{"n_layer": 20, "n_kv_head": 4, "head_dim": 64, "rope_fraction": 0.75, "attn_scale": 0.125, "tie_embeddings": false, "init_std_up": 0.0269, "lr": 0.0026, "beta1": 0.95, "lr_head": 0.0255, "schedule": "wsd", "batch_tokens": 262144, "dataset": "wikipedia_en"}
MLP neurons of a small language model. Each row is named by its layer, matrix (up: input weights) and neuron, and shows model dimensions 192-287. Each number is 200 + 30 x the weight over its row's rms, rounded and kept within 0 to 999.
A block is one neuron, or neurons of one layer that tend to fire together. After each block is what it responds to, as a language model described it from the Wikipedia text at the highest values.

L17.up102,182,139,185,190,176,192,234,184,132,162,232,193,140,253,183,199,215,158,238,160,173,239,211,197,165,217,241,288,181,212,239,230,227,208,174,132,216,197,219,202,206,204,196,205,219,191,142,192,197,228,189,228,188,187,205,185,225,182,206,174,121,193,184,175,212,215,155,232,172,188,208,234,228,183,260,208,229,166,173,163,176,154,165,240,225,215,260,243,139,199,207,201,177,165,178,288
L17.up160,217,205,220,137,237,141,231,229,150,191,210,225,190,221,194,208,170,203,200,168,233,218,213,165,183,195,224,250,202,145,229,214,224,170,232,202,214,195,162,188,177,185,196,230,214,200,211,182,179,257,204,201,226,223,143,234,214,168,180,180,223,162,187,226,218,211,154,235,239,159,206,170,246,192,235,212,247,153,155,196,191,198,198,221,159,220,179,183,167,180,211,212,223,95,204,184
L17.up299,212,159,161,214,188,230,213,256,149,216,148,229,219,196,219,185,158,172,208,241,158,226,175,212,228,249,200,194,178,215,211,174,212,214,171,166,223,200,189,164,202,197,246,244,234,217,185,193,184,224,189,202,141,218,190,226,205,235,187,222,184,212,160,218,202,221,192,251,152,173,210,233,218,242,195,182,253,183,188,197,201,220,189,235,227,201,179,232,168,202,181,170,256,179,257,193
L17.up372,269,197,233,150,164,197,195,155,166,155,257,207,164,149,170,211,191,173,247,222,166,235,202,159,149,191,231,219,224,185,218,205,199,289,178,205,191,160,184,229,161,179,183,191,215,177,152,200,176,201,207,236,190,236,201,249,153,242,229,206,193,234,136,216,195,163,219,153,143,206,234,179,233,176,253,193,220,166,149,200,171,172,160,194,143,183,168,199,182,176,234,181,202,209,157,193
L17.up437,218,206,225,110,173,165,193,179,126,160,249,221,239,197,177,172,162,114,206,233,230,216,179,182,142,203,215,228,167,166,188,220,186,204,201,152,194,159,177,188,220,246,199,226,168,208,265,214,194,180,211,224,208,220,185,217,195,230,169,221,184,171,136,254,188,190,175,188,158,225,268,155,260,223,213,221,213,210,153,200,210,187,210,174,251,217,212,169,209,190,201,245,239,232,254,214
L17.up703,261,180,159,230,234,186,216,214,153,205,213,188,184,176,211,220,147,162,196,240,195,206,187,146,186,211,204,186,179,191,151,177,184,241,206,205,213,189,199,197,232,192,146,202,187,180,161,181,173,218,192,202,205,263,177,249,194,215,181,232,196,197,187,161,223,210,200,247,138,237,195,153,238,213,264,191,156,196,160,205,240,197,203,222,234,245,143,274,204,173,201,223,252,217,171,219
L17.up969,257,212,207,199,166,228,199,206,156,213,242,203,142,228,192,193,202,164,198,219,177,221,221,236,220,232,242,194,207,174,197,189,174,250,178,222,141,184,212,162,243,158,166,187,252,200,188,169,150,226,157,224,199,189,108,210,195,291,219,202,229,142,157,230,250,170,171,259,239,231,226,211,268,170,187,240,189,151,213,142,224,214,229,256,185,223,217,178,169,203,197,215,205,155,204,185
L17.up1001,225,176,204,243,151,212,200,237,193,177,234,207,162,193,194,164,218,116,183,234,186,239,201,204,178,182,231,188,224,227,227,202,184,231,172,147,186,226,168,180,224,188,203,237,230,175,188,213,179,196,201,214,242,180,147,217,227,210,226,150,129,153,195,195,256,171,213,260,191,171,217,184,183,196,172,216,179,192,182,191,159,192,189,195,195,169,182,172,162,201,232,164,189,165,220,192
Description: Final subword pieces that complete multi-token proper names of institutions, clubs, places and brands, such as Featherst-one, St Mir-ren, Swinb-urn, Alb-ion, Kens-ington.

L13.up432,254,145,254,228,198,242,226,177,207,182,221,202,221,182,205,246,177,202,192,209,252,171,200,212,216,196,241,203,163,224,138,189,224,242,200,151,219,211,124,214,202,286,196,202,193,230,190,196,107,183,201,188,176,214,222,173,253,221,198,191,224,164,239,202,188,221,232,209,204,282,267,197,231,219,198,195,237,216,174,164,183,159,165,234,252,250,243,237,232,229,199,219,164,224,171,196
L13.up1231,207,196,174,190,211,221,213,144,208,199,243,204,200,156,189,213,205,179,177,147,175,236,236,239,216,177,224,174,174,170,176,191,213,203,195,183,163,182,167,186,185,201,191,215,248,197,145,149,182,199,169,254,114,203,226,219,205,184,187,173,212,192,210,221,197,207,183,250,183,231,171,220,241,171,173,220,213,246,155,215,246,184,190,165,220,187,147,223,219,205,210,248,194,202,183,224
Description: Auxiliaries and infinitive "to" right before a main verb in narrative prose, such as had (left), was (launched), to (heal), be (removed).

L17.up270,213,189,218,185,238,189,200,204,218,166,161,180,206,135,206,220,222,173,194,157,172,265,202,120,220,194,171,198,152,218,191,178,195,192,183,241,175,203,222,212,199,226,232,189,235,244,250,199,190,223,160,231,178,203,211,180,192,161,191,224,255,189,190,225,179,191,169,213,217,206,196,213,209,108,232,122,169,215,199,182,187,221,207,267,183,233,229,181,223,230,176,268,232,169,205,249
L17.up775,251,228,180,183,198,215,194,163,201,207,217,205,192,189,219,210,247,203,205,152,156,204,189,169,100,198,204,219,167,230,214,222,212,191,210,142,179,205,195,218,179,217,182,237,251,191,173,192,180,253,189,201,161,220,199,197,227,158,199,211,196,204,176,196,228,206,218,229,151,220,209,232,193,166,253,225,229,207,181,200,218,118,215,257,233,243,209,196,221,214,224,271,211,161,227,202
L17.up951,208,164,198,233,213,220,203,197,184,206,190,194,228,164,223,175,210,171,186,211,187,179,245,196,187,167,216,151,197,164,160,195,295,177,202,233,201,213,151,184,260,183,154,212,222,170,198,204,183,236,205,255,207,196,202,236,228,216,166,208,207,156,119,208,164,215,160,214,150,166,206,169,231,178,222,200,207,185,165,214,201,194,214,246,270,227,213,179,210,201,261,202,197,148,213,191
L17.up1062,256,192,141,232,177,180,223,181,145,198,218,181,215,145,212,160,147,184,184,183,133,197,200,202,185,210,226,158,194,185,175,201,180,198,204,181,129,182,206,217,204,210,191,208,238,222,230,246,230,221,164,212,204,203,157,234,249,202,207,208,241,165,155,229,169,170,212,194,192,231,220,222,240,168,229,167,237,165,169,161,229,164,208,209,202,292,188,212,218,218,215,246,243,165,224,215
L17.up1134,225,206,197,170,144,142,219,134,196,179,204,174,239,172,201,204,215,195,225,196,202,228,163,140,210,195,185,198,196,206,227,190,215,201,207,212,214,187,163,177,242,199,196,211,197,171,224,192,184,205,155,206,147,187,159,267,228,219,198,222,193,199,140,220,185,213,216,149,210,220,201,239,267,192,260,175,186,218,179,259,190,169,204,242,221,276,206,229,171,168,235,177,214,211,171,231
L17.up1181,211,144,223,214,137,192,238,184,210,165,227,138,131,164,179,195,184,181,227,210,213,178,195,215,140,162,225,190,175,189,203,212,264,188,204,239,244,204,190,184,225,224,211,225,185,180,153,151,213,200,162,197,208,206,143,242,249,172,209,170,218,177,157,184,171,214,185,194,227,277,217,198,218,175,193,189,203,198,196,225,184,172,217,225,231,226,194,157,208,216,247,230,213,208,208,251
L17.up1195,237,204,218,209,176,210,264,160,226,202,213,167,211,229,197,240,227,212,232,219,181,245,167,180,165,180,191,218,220,226,161,167,164,193,189,208,142,212,173,186,199,281,161,152,182,235,218,193,233,229,181,204,199,215,163,184,236,184,192,179,238,182,245,243,158,183,186,197,250,270,211,167,192,157,192,220,229,219,154,213,185,172,238,212,163,213,220,201,171,235,215,197,211,197,186,178
L17.up1211,164,200,201,225,184,237,185,207,162,194,199,197,170,176,198,253,210,189,191,134,244,231,161,133,217,213,268,214,187,162,138,171,254,158,212,193,198,192,228,169,200,169,207,185,207,185,185,190,211,275,164,168,160,217,232,168,231,174,200,190,150,205,180,175,221,226,249,188,177,233,185,197,235,158,186,194,177,184,164,181,188,176,170,188,244,250,185,175,240,262,201,246,202,204,195,197
Description: Auxiliaries (was, were, been) or the last piece of a noun just before a passive participle or reduced relative, e.g. was introduced, book written by, film, directed by.

L13.up254,176,209,204,162,176,251,200,212,191,217,149,152,236,173,250,241,173,155,185,201,187,240,217,211,189,127,247,182,231,184,221,159,187,157,199,258,249,261,165,198,193,203,204,228,220,186,152,257,232,229,183,234,240,211,151,250,231,194,188,219,241,193,208,227,184,161,192,228,230,208,208,211,162,186,267,213,201,224,194,217,222,179,196,202,210,197,159,166,238,228,181,269,253,184,264,223
L13.up786,198,183,215,204,190,222,200,223,207,141,191,213,150,210,175,191,181,196,214,185,209,167,197,211,197,226,199,165,139,171,160,226,187,208,194,182,176,216,213,168,210,214,208,196,211,191,183,242,208,227,201,208,145,210,211,205,196,212,212,206,272,192,212,171,181,194,203,209,213,193,226,168,250,165,202,193,227,199,208,245,226,158,158,154,275,205,191,184,216,227,238,205,192,190,271,227
Description: Word pieces right after a one-letter word start, strongest for "ot" in Billboard Hot 100, also "it" in Title and "all" in mall.

L13.up158,193,203,244,176,187,170,208,229,140,211,208,192,247,171,200,184,197,163,214,218,178,225,197,107,180,227,188,214,218,211,212,194,210,202,204,207,177,153,179,191,221,191,187,226,167,191,248,201,205,217,207,198,225,193,196,197,215,254,181,163,200,142,219,198,225,226,141,228,237,180,245,190,211,204,183,228,199,195,118,184,266,188,195,182,190,170,182,200,195,250,185,174,219,185,250,218
L13.up522,182,187,215,198,181,213,213,206,117,170,220,210,227,178,216,226,156,135,219,163,229,197,178,124,176,190,225,261,211,206,215,200,228,219,168,215,209,185,147,190,227,191,202,283,202,163,201,238,188,230,203,160,190,224,189,188,229,209,167,224,215,191,229,228,159,202,192,228,175,223,246,206,240,199,182,183,185,178,113,209,179,192,202,210,244,226,187,188,241,227,237,205,244,163,235,202
Description: Final word-piece that completes a multi-token proper name, mostly places such as Fort Worth, Qatar, Long Beach, also universities, teams and surnames.

L4.up134,223,202,192,158,193,185,247,186,208,191,227,199,188,155,228,199,211,142,259,193,142,198,203,228,176,198,206,174,204,228,202,235,174,254,169,167,205,243,227,126,246,245,226,230,282,223,214,217,166,205,168,187,234,135,199,197,187,182,179,164,158,143,213,225,216,212,219,210,258,175,240,210,173,198,169,200,157,164,183,195,201,164,170,174,213,160,157,196,220,247,133,204,145,222,173,271
L4.up265,231,187,201,240,192,235,190,191,213,263,191,152,225,142,279,142,174,203,196,271,259,188,213,162,233,212,194,214,130,220,151,188,194,216,158,174,234,242,146,123,191,205,220,193,183,213,134,234,204,185,194,240,218,194,238,187,197,248,217,176,235,226,173,238,235,193,200,204,160,242,190,242,210,217,185,230,182,218,181,194,198,173,182,200,186,174,175,240,167,198,195,228,154,171,190,239
L4.up414,154,216,145,186,134,189,251,178,192,196,235,237,158,201,187,180,202,256,189,193,235,143,177,202,250,180,206,199,151,132,217,213,187,196,136,196,192,182,146,154,252,187,196,252,200,235,145,212,218,204,204,206,161,208,164,202,237,196,154,253,194,216,206,221,274,135,228,218,231,197,226,171,230,188,203,177,251,230,243,158,107,221,213,202,187,225,192,224,257,195,171,165,180,158,207,252
L4.up1031,224,198,169,215,207,164,257,170,205,204,198,147,176,219,213,135,215,220,159,189,213,231,203,224,158,225,230,216,200,193,154,191,193,227,151,145,211,239,175,200,259,189,201,190,229,250,174,206,195,173,189,237,255,170,188,182,209,195,200,185,206,199,217,243,226,199,193,178,201,181,305,172,213,186,228,151,267,195,174,205,195,213,165,199,210,194,208,225,133,246,192,238,214,174,239,220
Description: Second word-piece directly after a short opening piece, mostly in proper names, such as Gr-and, Bl-ack, G-ood(year), R-ail, and in dra-ft.

L4.up284,261,172,218,186,187,193,174,226,188,208,202,230,192,211,224,198,206,167,219,181,122,140,105,174,190,255,221,163,184,155,222,221,193,217,178,195,182,194,179,186,209,233,126,211,269,213,183,195,141,179,178,189,244,199,200,201,217,194,196,201,208,219,199,187,184,185,137,289,201,185,253,182,233,237,246,147,170,214,210,230,187,167,240,225,186,137,224,194,244,243,156,194,169,216,236,228
L4.up561,214,222,114,214,229,200,227,230,195,154,184,177,176,103,228,202,192,217,239,172,184,208,176,207,171,138,247,144,137,205,237,166,160,182,230,139,134,229,225,171,229,216,250,219,210,203,199,226,172,193,197,225,211,191,194,265,247,255,218,203,147,203,176,232,222,153,164,217,182,234,226,223,231,193,206,176,168,205,181,213,175,211,205,242,235,211,212,206,231,226,191,268,223,189,179,207
L4.up1140,224,179,179,163,216,197,231,190,159,139,208,179,163,168,229,147,214,159,267,169,199,240,194,207,216,156,238,219,227,193,206,194,207,201,172,214,158,237,223,164,178,205,203,199,185,204,178,203,170,201,222,197,254,162,166,192,232,258,183,172,237,161,216,208,190,217,158,228,200,216,232,187,187,232,204,235,208,160,125,181,188,205,218,239,183,174,174,231,195,201,208,226,214,254,204,209
L4.up1269,214,211,235,205,247,149,214,172,201,152,217,220,187,185,227,242,175,198,222,196,200,176,190,193,204,197,229,175,143,213,204,202,172,233,221,203,112,187,196,185,206,198,188,183,216,200,180,186,168,232,160,216,153,199,237,245,178,238,156,212,258,206,151,178,178,223,179,212,161,230,232,160,283,126,231,197,157,238,226,196,182,200,231,170,232,219,203,185,180,177,244,271,184,180,148,187
Description: Digit pieces that continue or complete multi-digit numbers (years, amounts, counts), such as 15-20, 1-20-page, 2,000; occasionally closing == of headings.

L4.up449,203,160,158,215,189,209,216,224,167,161,234,191,233,175,214,150,178,146,155,227,234,196,140,210,164,152,242,185,199,270,171,159,225,238,210,212,225,168,198,178,233,224,235,210,203,186,202,224,213,211,210,191,184,145,170,169,273,204,172,200,236,192,179,230,181,200,214,244,207,246,251,179,235,160,191,197,211,158,195,166,176,240,222,189,261,222,220,219,161,242,186,171,176,195,190,195
L4.up508,186,183,200,225,207,206,168,215,167,209,181,167,247,218,179,235,185,146,189,255,154,270,185,170,165,177,211,218,186,216,250,225,167,219,192,198,213,126,235,171,181,161,164,213,192,284,158,250,201,179,190,262,247,206,182,252,197,203,177,221,238,145,173,197,202,213,232,211,233,199,181,178,225,252,186,229,196,161,221,220,181,201,213,219,179,248,198,194,158,211,156,243,177,231,208,208
L4.up749,167,177,228,212,178,237,173,216,178,219,160,158,243,184,182,180,176,193,196,221,181,246,189,181,182,117,209,215,253,199,219,119,186,190,229,174,222,172,198,183,192,200,180,257,193,206,212,255,169,174,140,219,228,190,193,196,146,212,176,217,212,179,213,207,145,213,160,200,204,222,216,239,203,240,208,230,213,170,161,220,252,223,193,241,260,253,185,167,163,220,205,187,185,175,180,198
L4.up1118,180,173,154,209,192,208,213,216,203,123,208,191,220,191,256,163,155,167,170,173,194,257,169,157,181,169,229,152,143,186,163,155,156,210,197,189,162,190,207,152,247,210,220,229,223,231,147,254,182,201,212,288,153,203,224,159,218,192,160,186,210,201,218,226,218,171,207,251,223,194,186,169,188,234,207,198,232,189,165,218,250,248,150,226,210,192,163,180,179,225,253,190,231,192,192,244
Description: Adverb endings and words between an auxiliary and a coming main verb, such as quick-ly, subsequ-ently, also, been, only.

L17.up129,230,140,156,167,194,194,189,223,158,188,236,231,216,173,186,253,231,141,186,209,233,225,126,178,196,169,200,185,167,229,172,167,225,217,201,195,183,243,203,116,246,215,210,163,219,172,130,213,205,245,220,220,158,223,190,205,185,185,174,218,226,159,193,183,199,230,245,224,187,173,205,232,250,183,198,192,222,258,197,188,183,222,180,219,228,244,159,224,174,232,164,159,207,182,197,200
L17.up142,216,175,167,198,234,200,247,155,192,200,175,196,183,173,213,225,218,179,226,215,190,207,199,202,190,148,220,171,203,187,206,175,210,200,170,217,185,191,197,194,210,196,171,212,258,212,241,171,192,245,225,233,179,173,231,244,178,171,223,139,182,190,181,191,218,210,171,168,189,218,239,219,174,181,251,216,252,241,107,233,218,237,215,241,247,189,161,233,194,206,149,244,168,209,183,208
L17.up183,151,178,206,161,208,182,238,149,222,200,204,211,203,199,195,321,215,216,191,197,190,189,175,169,223,239,236,170,151,251,220,205,208,186,137,195,144,215,226,203,196,219,181,199,207,182,215,180,232,249,198,186,245,263,176,189,203,197,186,201,108,181,198,249,165,202,226,225,199,245,204,230,198,189,215,168,201,237,168,181,80,182,203,220,247,196,235,227,195,243,159,163,166,192,176,230
L17.up235,215,178,202,159,223,189,238,184,211,222,189,242,214,246,241,193,167,204,217,105,201,218,215,153,219,196,165,136,194,208,176,176,212,203,198,210,187,225,203,208,151,139,186,270,252,187,179,201,205,192,162,167,192,215,188,221,215,175,197,220,146,192,215,217,190,216,219,186,201,222,172,164,211,244,220,164,231,247,146,209,145,212,134,235,279,207,192,190,223,239,139,233,131,177,172,274
L17.up314,250,212,205,181,194,200,212,192,198,159,237,186,194,173,273,183,215,166,223,137,198,183,211,177,142,188,191,162,215,208,215,190,210,225,209,171,209,213,202,191,187,149,209,245,164,175,180,248,190,182,202,217,194,240,175,217,225,235,226,145,176,191,184,221,226,163,216,220,221,249,228,143,161,189,200,181,244,197,152,206,135,172,239,220,225,250,176,221,189,183,149,193,192,171,182,171
L17.up640,201,173,222,205,172,199,186,219,213,143,133,157,199,164,203,194,131,162,221,182,219,190,237,150,201,191,246,151,150,254,182,193,168,176,185,249,234,208,216,157,255,192,226,165,211,200,130,238,187,247,155,211,201,193,159,226,201,196,184,140,159,177,261,186,247,174,185,228,163,199,200,206,142,181,229,217,193,248,216,187,96,216,202,235,231,256,134,176,187,212,167,211,196,157,208,254
L17.up798,201,161,166,170,218,207,197,197,217,172,167,172,134,157,176,264,169,206,189,181,180,201,240,169,163,188,235,202,197,191,180,236,213,191,185,176,202,185,195,184,212,189,196,239,175,146,213,254,243,219,123,217,210,158,197,210,194,173,128,211,180,179,186,190,231,162,187,198,263,224,174,222,155,168,212,215,209,208,204,245,190,185,198,172,165,184,203,191,210,219,182,181,179,230,196,202
L17.up1273,236,187,139,207,249,153,165,153,153,173,224,162,202,206,228,239,229,166,160,153,242,226,193,206,218,189,185,196,149,197,169,219,209,217,137,191,178,250,186,197,198,194,217,185,224,206,218,210,211,241,198,182,195,247,155,173,195,183,243,198,164,190,171,230,214,194,222,231,269,230,190,212,204,175,201,213,206,225,178,268,137,187,222,272,218,233,153,199,221,197,162,245,187,108,158,202
Description: Digits and decimals inside dollar or euro amounts (e.g. $5.6 billion, $234 million), plus opening fragments of words split into pieces, like b in big, brand, board.

L17.up158,161,214,272,129,169,214,140,211,191,210,194,176,201,170,233,194,170,174,183,217,225,212,209,185,198,240,214,285,138,261,149,196,189,188,147,193,208,209,199,157,214,235,159,251,153,170,226,124,176,204,187,233,165,203,230,221,200,184,189,148,237,218,169,217,206,189,244,225,179,187,233,233,262,257,176,197,203,178,156,214,218,188,202,198,170,186,212,251,162,250,214,176,236,213,267,174
L17.up216,222,205,178,221,186,160,187,161,186,201,234,155,256,191,186,256,242,221,259,188,155,206,217,160,228,206,237,195,202,201,146,215,227,218,165,202,233,252,234,182,210,207,160,189,284,227,241,228,187,185,201,227,234,216,189,206,160,200,165,132,212,174,161,208,138,182,144,231,191,231,262,174,282,218,231,232,194,181,214,213,178,170,201,247,239,219,259,167,213,213,180,240,204,242,251,203
L17.up527,129,188,221,202,202,244,202,166,188,201,196,171,169,193,219,208,195,189,212,196,214,226,223,150,182,221,259,182,131,203,197,185,228,249,169,169,159,234,182,199,187,167,147,264,212,239,224,207,214,215,226,162,200,211,236,204,189,204,192,200,186,212,221,252,202,205,211,189,219,244,183,189,187,217,212,179,207,230,185,155,194,134,212,182,154,184,225,139,177,217,168,161,179,226,237,187
L17.up647,175,183,216,132,161,214,234,236,217,255,230,182,232,173,190,221,146,236,192,246,190,214,187,178,213,243,225,187,160,169,159,189,227,214,164,285,206,224,182,181,255,195,213,204,198,218,195,235,166,191,224,193,181,221,208,201,196,178,223,174,187,178,154,196,182,219,224,219,171,236,265,172,208,222,237,180,241,186,204,176,204,189,202,225,237,213,210,254,196,160,135,242,175,170,282,209
L17.up673,204,211,227,193,172,235,171,168,208,192,233,223,194,222,170,178,198,196,195,174,223,210,164,169,189,248,179,208,228,194,178,203,252,196,193,168,173,191,199,164,240,200,211,185,209,180,175,193,170,178,189,209,168,192,210,272,197,180,147,169,210,186,163,233,198,215,196,212,197,214,206,197,216,184,229,246,198,196,204,249,174,176,210,200,194,226,189,222,196,204,182,197,146,182,204,252
L17.up769,197,160,176,160,143,240,191,179,243,208,174,217,239,204,217,232,177,165,251,202,236,246,217,226,174,224,237,206,187,198,163,176,148,188,167,153,207,189,182,201,262,200,213,246,194,190,201,256,159,224,173,219,172,163,174,203,255,178,191,190,245,199,196,251,176,166,243,186,225,177,237,157,211,178,237,230,197,170,160,198,172,181,143,183,207,195,256,204,149,174,192,192,176,193,197,274
L17.up886,231,230,195,203,189,189,219,229,141,194,198,180,218,210,171,223,189,213,197,235,173,260,201,174,205,229,204,235,170,217,168,223,213,216,173,222,207,226,202,194,209,176,186,216,205,172,251,225,174,230,230,264,146,222,187,183,181,233,217,145,220,216,138,192,197,174,173,263,221,165,257,207,218,175,237,216,206,193,238,132,217,178,220,203,174,243,222,184,202,181,170,215,156,137,257,164
L17.up1164,182,209,229,189,121,210,205,227,162,171,188,208,205,216,206,189,170,193,237,179,213,216,222,168,187,220,180,238,201,165,198,180,194,205,201,172,182,247,139,192,211,141,195,229,244,226,196,208,181,162,189,213,169,203,234,247,240,184,178,181,223,230,195,196,180,155,203,150,184,205,248,193,226,182,269,190,243,200,222,226,198,225,207,215,166,216,198,237,179,212,183,161,159,192,135,216
Description: Word pieces and words in the middle of capitalized multiword names of festivals, awards, charts, parties and teams, such as Film, Sing-les, Citiz-en.

L4.up1,233,186,174,151,193,200,200,155,230,207,165,218,222,150,231,181,199,174,165,218,181,260,227,160,211,207,180,204,181,244,186,220,226,239,138,185,228,186,170,174,190,152,189,172,204,211,141,206,185,197,189,246,216,276,206,180,195,229,201,188,179,240,166,203,173,226,232,249,199,193,195,190,220,235,228,197,174,179,214,206,245,228,181,197,195,206,178,228,200,194,188,207,205,230,199,196
L4.up343,184,220,242,212,225,201,199,192,172,228,190,160,245,196,184,195,223,194,216,214,139,166,200,159,216,206,184,202,238,226,183,217,265,235,192,263,167,211,196,179,170,231,182,217,223,217,235,210,181,175,188,198,155,233,197,201,194,220,210,227,216,170,207,168,217,190,190,208,236,233,231,214,263,273,207,207,162,185,208,189,250,218,222,211,221,181,211,213,174,230,214,191,214,171,160,220
L4.up366,191,220,220,182,201,170,210,190,110,199,234,179,205,206,207,213,183,222,211,207,183,265,220,218,154,167,151,183,201,161,206,207,193,225,167,232,183,211,181,201,269,211,172,208,204,189,223,256,247,198,154,220,236,207,212,263,202,250,229,213,197,194,143,193,213,224,161,228,175,255,187,208,186,183,228,212,197,183,202,205,267,164,202,223,184,235,181,217,209,228,141,176,201,198,175,204
L4.up895,204,220,172,213,179,214,207,207,171,236,192,205,222,99,198,191,161,232,170,210,229,223,206,159,212,238,198,225,230,196,197,207,224,228,144,245,191,202,135,225,195,268,139,185,202,200,195,207,191,220,216,203,249,116,212,197,208,253,173,162,231,155,174,180,247,222,153,229,183,173,252,153,222,259,163,211,220,177,111,187,208,214,208,283,222,202,144,209,159,176,111,182,163,199,221,168
Description: Final subword pieces that complete a word split into fragments, mostly place and surname names like Den-ver, Carroll-ton, Well-ington, plus some common words (immedi-ately).